Weights of a small transformer language model: no biases in attention or MLP.
MLP neurons of a small language model. Each row is named by its layer, matrix (gate and up: input weights) and neuron, and shows model dimensions 80-207. Each number is 500 + 40 x the weight over its row's rms, rounded and kept within 0 to 999. Numbers have three digits each. A neuron's up and down rows have the sign that makes its largest values positive.
After each neuron's rows, "fires on" lists the tokens most often at its 100 highest values on Wikipedia text that the model never trained on.

L5.gate192:512530511486519468543483574513501511531541515477516506470510543576548543478421452585508505504517474486497564536494479552497530514514506518518413584435478518499522514501527489538462494537531548488456494553475447510559510513496540477517442538529487546467520558501521483489504479623506560462488535525503459489475494590512523503561509516561502401515453515513510445516449436539526452490397
L5.up192:501482511436510527497560522517588466455502498526500553533542565491519515491514477516454542496472557469474498505532512517498511492518521470522518450549457448519503538568586414632389523520520458456478502537505527510597498486524566400510555506548510538499484528495479491530528502523522463628505444504505494508481537525464519471562437460552441529478523500553470501496496562489466508497486
fires on: " of", "y", "-", "a", " District"

L2.gate401:537466462495513482511489505478568442521457488474483487485502519466452508395445502525411448505456510569524563513458457491464507426501489512503513446494493511492526421481483466471526545573532562481451586511481455530539485468448590432518514449474559482515478569557544474519538382545501596486546503462545481510444509538436556489511537547509503491497465510571520502500495454572476490578485
L2.up401:549500492488540490418546449496508514444493472533461471506505521545508450472467358437479482473458475529468512610456436529470514470535568506487485563469485481431465542498540449525446530545498518498510496519492487506524492596462500536475543505487510577489480511451498497450485538466523489544517482515504481546490521548547486469477455522451455503484446498463438502464445504502552423523435
fires on: "y", "ig", "et", "ad"

L2.gate694:462566545483594497513528519562480458505561479501519472441512468483528541554466571471507456500543519539495538504449508514529605565532412461484505542560494541487479505539491540516501475483511579505550520477436486488491507431507470529491537484501463570553466488440517554507487469468490496464504486457485492504500473461487480544568485484452439513523555498505486522537527367484479469500468
L2.up694:457452509489470429485516533483496477498541574480571540449478467536544578525499543543446527498544505481551458540558527485528434548484534522557501486482437516502463401485529519434472498579492534470463588483463511549499464475430500528463459489509518533485497498472500529553558561506524463494461482489461496559501501494504501565502520614465494475418410532480459492559502437434449536549473
fires on: "al", "r", " Ben", "q", "ound", "ter"

L5.gate174:483540505468494518552501498491488510538495509500511478505516451503513513425482482490460514527390500453460472438532572563490500489478459532502482478482530486589497481484486482535582569501481503490562533425499457510472540469504467485451485512534448503622490508618455439505507481505507523488536460420444479512507445506494473491489473441493519493510476487476455492521502443499530409496513
L5.up174:477554513539486472505603485510556475536470526502440509547471546467538483591547496515496504469446564556458523451482555458463545517525480462491520437455504554460546498524438464460487509457497469466407463524571475515525525505540538528486492461501496404504464532487464534567518462486480556492532501479498464537474558537443417487558518427459493615527481455476487419436455512496548495525465
fires on: "o", "ed", "z", "os", "her"

L4.gate102:496480470448518490462442523533495574501517498522545505449552525477500481516487477457486571477552526445501456458504456531438553488486513527398542541503429449503527561538465483496509460456546538584490468424530485459518555515486468522465532458454470546438461495503524463489480498491511438509517494567519504463491544501467413448485493502449483511493508500488444475506558536542555527494505
L4.up102:528453438588502461443512562509575531502500487406461507509575460491531599576500463551422475464518540495450504518464468484517482471444548543505517492508543506572429433446449489540470488437476566549436488544516542402521519507554500451523414458522471513491533490436503573475540454465471515477480448599545537449472516504531584523482502537479514486562500490501464516500494506498517511523489
fires on: " w", "w", "W", ":"

L2.gate105:518499509458490511511493554413565534497515433464541470575437552518501440475508446514472456489487536510476563484455473477564475454499658485565519511478544497518526449502510454505464508487480548514509493497426515532483491579456458452553489545468478478541496516479519539572485449569515543445509539447454550505491489460534466444489523494527486459471486516546484488475465488506430478418449
L2.up105:418497534466492540513522482506510545415526538427442473603529490559527448462482548499561439519478557512500513437522582430460499528511547460523441517421495403469484611519462484508555497530532445471467533541524568500436497557509476503503522499490524412473463487492507478544535542566449480502518530505489504525513518493539503470528565524480465513481429525520515542480503512514531578535585
fires on: "ph", ".", "r", "one", "ath"

L2.gate529:507466532521555459486427513542546604416457478453411463445447471534419504590446491488443557580511481529546484495441498489529468473558503450519450480506502513433537557594453472529504565472527519498413547468548535539484506557517542496419493524439532543464501517535502512476510489524524471503556476536483497473437513529515427511464516568473535544431504493584502495508482490470469514466475
L2.up529:491526474441520465554516551402510534477470442504499485494456491544602462577482500453510556456483540532563512542495498514556508483609564468469546535527505466496484539517491434507487505510511495495500511494504505524528461469542519504582496437486460445477524521444528429440509531529619553405477467543481512503444529527488482521510429506463505543498553518537539497527518500532492507455488
fires on: "im", "mer", "it", ":", "od", "o"

L2.gate442:518430485453482456508547423510518533489484522529443497511476506504478406539507479527470515467494531491419499444401574528527426530506462501535488494455468546419521455511459435504484531557505522455455536482495461565470493502559561478503519537422488534539455454485515472509527485510480440466543525421423593491520527468535453470492518469541514485554499425508474494406515495509488529497555
L2.up442:539543510528516451457499510481473452557576489567496503495571520419463489461477522518481448499497531450602583478484504513464536494523435546474418465475454465452553510502562503447462532504524565508450524487567511487526462449497477527478513443544469575560504531473455530564504515536549513486497495506539495540519454510534489541494496522487589515419518536428542556590517508540502476519450
fires on: "v", "H", "ile", "on", "ill", "x"

L4.gate166:476593564590503437476485512456494542464496501457515496577489508473470472505417449493485475480520465505561511537551501505518489533483458428460487473537572495525559417555501432543520499504545575525530497502461548547498503489442488541528464572447521472519440465476493503475492500524502480421486457457489476538500543480491535580454444485431499546585411487501560541471516457543529563443529
L4.up166:504563492479516473489513505443526513427488504517470474455459521452481492438492492558528531490520544410520545588483505550532422467481409487517537512559478458552479457492420558555472538528442491498521472515458557515441553504430537463448551495520557481449482441546529531507425454519502473463524562489460486495531469516561410525381460478496463516503500500526500462507437537561493512471444
fires on: "re", "le", "il", "ric", "ill", " cont"

L4.gate432:474535466511462480519503579495451510487572446502499456513540460496456444504520491535445437564433562571520485581568539526461478446546451466522519487454483554515538486467515561494500504527471607478475518498490419481514489529499497459418542565503523488471431484513499507502468531483453530508566534489457513476557491479480484482549498545410543460470517449509523556462497582519491401553539
L4.up432:555548565562503485435473488472470484528503492580518524516457517555507505460417534460525518542611457470465519499440477487469493533493469468572539468439460514485540466484533505480517492496399428486562493525562457606516528584509495491495524442476422456448515490582457530545460504466511496439541457469449508527490562513528555565438489480500498472403497518480554587512469551447476472482447
fires on: "t", "b", "re", "z", "s"

L5.gate527:530545511454443487553475431520468538478460471540429425471438458487478464522506530534510494419422445490428505500519468541499573490482532471420393436499440477523511539537568562457498437556574449553510490557601555478484567546518517476486501467431533544486448460508469489586491509410468517544533487454474545507505495537501526474552486537553573475530491529488548488505535497497506546500544
L5.up527:489457481466503443543465590515534481532433494479484478531501523553538492519479537510504547555498474549471496496477558426479507522547508440521387500476551537511446514418464500536429368423595454553529477515507478509609478539554522517556482517510565525516521560503480378481530537515429471526504494506530490461489472535464535443546470507433566524495514519462573470564498553512445536467519
fires on: " until", "an", "ing", "un", "i"

L2.gate332:591491519454494519498490539590482471549448473564482472504531512536533558485485511547460453548503512492612521536492559470418545537514494421551536461408577453544509500519558496491585552484553498517500520481494503528496554434544432450500524565511532523420483587523514561561494573425490434533493497466539535490446545496404522557556515478482491501535531518541531508528494411541514459511465
L2.up332:542476520546527432468515517524473474475535574507531481521475516575491445557415528508571467507486552518472459509477446516512468557498517555440480525525510476441468534552465493539449500464533537505525397570498546498466514538523513502435487474505522460500426485482541498520489463414524518478503538488529527418485495524471505496511527530530517533398431442495579471582457482493473503553502
fires on: "u", "id", "r", "l", "ou", "a"

L4.gate69:503477489454426554494475543488489525525413503463544495508466558492461496522447469540521586470522425533464447468525402441475525439430507428513488439531526450519525543548520482483439503512525394512442506554547477510459475462508488482510538504594558414513541503468520546481550562478484473484511489487529482537468502531482522470495497499444553524514548430564474533539560525550501478511525
L4.up69:528490475441512566537481507429503457536478580524448498457598489476553515514485529516568437483490475542456495425489511451501444501543490458528476525456433487524490442565475497453526485582548510526485517563461550507423511508477444509473447490538558535488584474497580513572513518552518576564509416462554580510556510492574478546529465455517534471495557445476495489529484566490513449514519
fires on: " at", "\n", " as", " Win", "ography", "'"

L5.gate478:435444433479555473472422469484512521477516508542510540477464537460481484507459474619490525486461513489527473500479549446435525456498521542489515497486462517593471436506438439509489427504495529492574517599542488509488496573512585462433503513465513533510481533489484513550452506523520481497516458523531464472486465506541486556523519562528476448532467482556521545432510536568516483518468
L5.up478:516455423491479505418535465427564502437591530503502508442528544551521469499494523457466551430466491410469509567480496470468504517456488499457569440478487483495498567530486509555489429423543531480480547459530543499493449472480520504541488487515459470479455518408477466496561524446520433542551510600543473433575521461518482484502517428506491428547499445519561511533427494475572480540482
fires on: "-", "c", " during", " which", " of", "end"

L4.gate101:423458497546515444504569547514536524544471649494512522490473482518584454502471485590464574466547523505433546495526524482496534498421522494439513504462520509486467414547507536459512506511478460492497488480530503479500523506545485509429509476490518487513461486423492592492458501425481496517523525499425468500495496457524451537456514544508447460499465511462476496543501480542485541489458
L4.up101:500517476464449509551457495520404460476571517462484497511539498429470453522517541513552527525519516564494444462507533485555445524602472552414477490542489548475517553507505472473482530497528460445527481573518485585520489486480520510508511499533519595460516487515439481483501495589524578563551575530532531549473526443418498507499552451495532510446460503474422525453490588463524399487498
fires on: " up", " time", " while", "n", "st", "cher"

L2.gate203:481475473556518574552480486511513480488579454484447531504529528534435597505461516561582539533500506527492529550499563500507470453565527504519456489492565494567536535536513485491492486568500538429551466521507536529482445483486486489507510537483569574472521520498494490546531502484499517463556493510494490517510525459471432449512501467587516535427474498501469453541424476517439544500473
L2.up203:459576452497499498504493584538472500524507546473431466462494506549414543547474525572472503483474583479481491549454469466594523503552558446490462450507500466462475505489587462436508603535546439391479514496495594544459477492567525523498486423491597523506495480520528556551556529482481488460497483505487493519511442491466473451453456478519484530496459438422451504483456507494474533496505
fires on: "b", "r", "per", "ph", "g"

L5.gate107:464471494525465528479560536573549427405475462501512557508511536469440499485482486499483566440494488435464483477495592481516510488515439484497519476506476559575566483434534433498500489544531522483516509496568452444497496422521495477484522597504552532499457482526502515599535525507518515440466520536439508497565525517428566550542486457498482465509537537509560465521516480457556480463456
L5.up107:508498502521458446479507522468542392512506533527539510528476539467492503504551539495464378532537539446538540509498471476474434479525425427514535450468511592468456535505478519499491416480491553542450458548479589443527525498534450533498472458522481490536462517514467602503482489436557558499481491543522501509468497476516525491458529410502464475425442530559496430497529506545627517551508
fires on: "0", "1", "2", " of", " for", " 1"

L2.gate198:527516478417582504533514512519510460485541489486464490536493514482541504520514589527483515494433487497469550487411498522512458500486511500557434526487461461505532542507524487433508424488444476490441526495476440485442455500458420493499547538535490526516411437526478454489535501533493526521582525471516484451395543460496439554510493566532491491547467498535432528544499532583481467540470
L2.up198:557460506449556444509566530486533489509465500481456524516485485507462548494465524587436456543452477476516566461447495524493470497494444535485450510508486544549537503543466550485550524507538473586517497547475460470520537518518472455413466497535518514502442366502552609503500487539472505496445497506546493448480445537489398567513487494510549445460444466506461562496537469452551459486518
fires on: "d", "l", "add", "v", " diss", "x"

L4.gate328:553471522545512539493503572468529554493466494470500438536451456537497494501443484526555473522447523478495566477516519516535458441487526544461490486563456525575542525452504487470471466531609474494529477586568483480503581541495531429512447483502481502507517525533608594526450502505499510443526460557506565514545465492503525481534520557488506504555488475502461450512506485485486587437534
L4.up328:517549471482505449506498509465502462449477480543518493558491446529485447521459423437490483505499571451466542425491556546540422556487478451515598514533483523483530466560550461508489553522510448532445486525480514471551521550521537562550502517442453482509424445477540536412439457542515485491561478497485462438467426492505498491480495501561509557526468458514458545446539584487495513516472
fires on: " of", "-", "–", "ord", " ("

L5.gate439:499552527477551475536574522554470532494496449439572464540484491482512523498471453526552544488520478440486539510535532470549508526508469407490493421538407489537573496537531486560458465518502500487495405543480499505506523450519497476504489492439587491471528515517471515449482474438472543488541463458470573515541507544535521538517403384535463521469522527510494460473453539471532508472470
L5.up439:471522481489540511509481468512523463464427493490485496456433519508515520546542441516542500539610514520432443474496496451509525543535460529545459485502548489504449506474451429572509537524479467508534414474469495560458569481600521442508515553497503485476425517471487501516487503533555466480493463561546618506534463481509516538489500454466530516525520536530499487526513525540534508539467
fires on: " as", "ice", " of", "\n", " for"

L2.gate681:474484529446495475462536457537494450476490501430519508482583458511520496560474459483545517541556506422548542435532536503504478514534526457553437483462484460519524504480514486482533556540481488456468532551529479506482497493498457465493483509464491491513564632498465481493536519458506555487462496547433501424479526474427481546485483526485429496490521524533549449500590458522533444544471
L2.up681:499485550580477534497508491542476553480523500391503467508457500490560490548564474482569495504498476512499546522541475464468520533505548551500470520553522510553526474548537483579504446479574567494465429569471577451447494537480533522565517459556569468533478502530471435492540551503553467506494503518476482474421492563515583502493458418487469492455470477525480577510521490553521542507536
fires on: "w", "r", "l", " title", "o", "ide"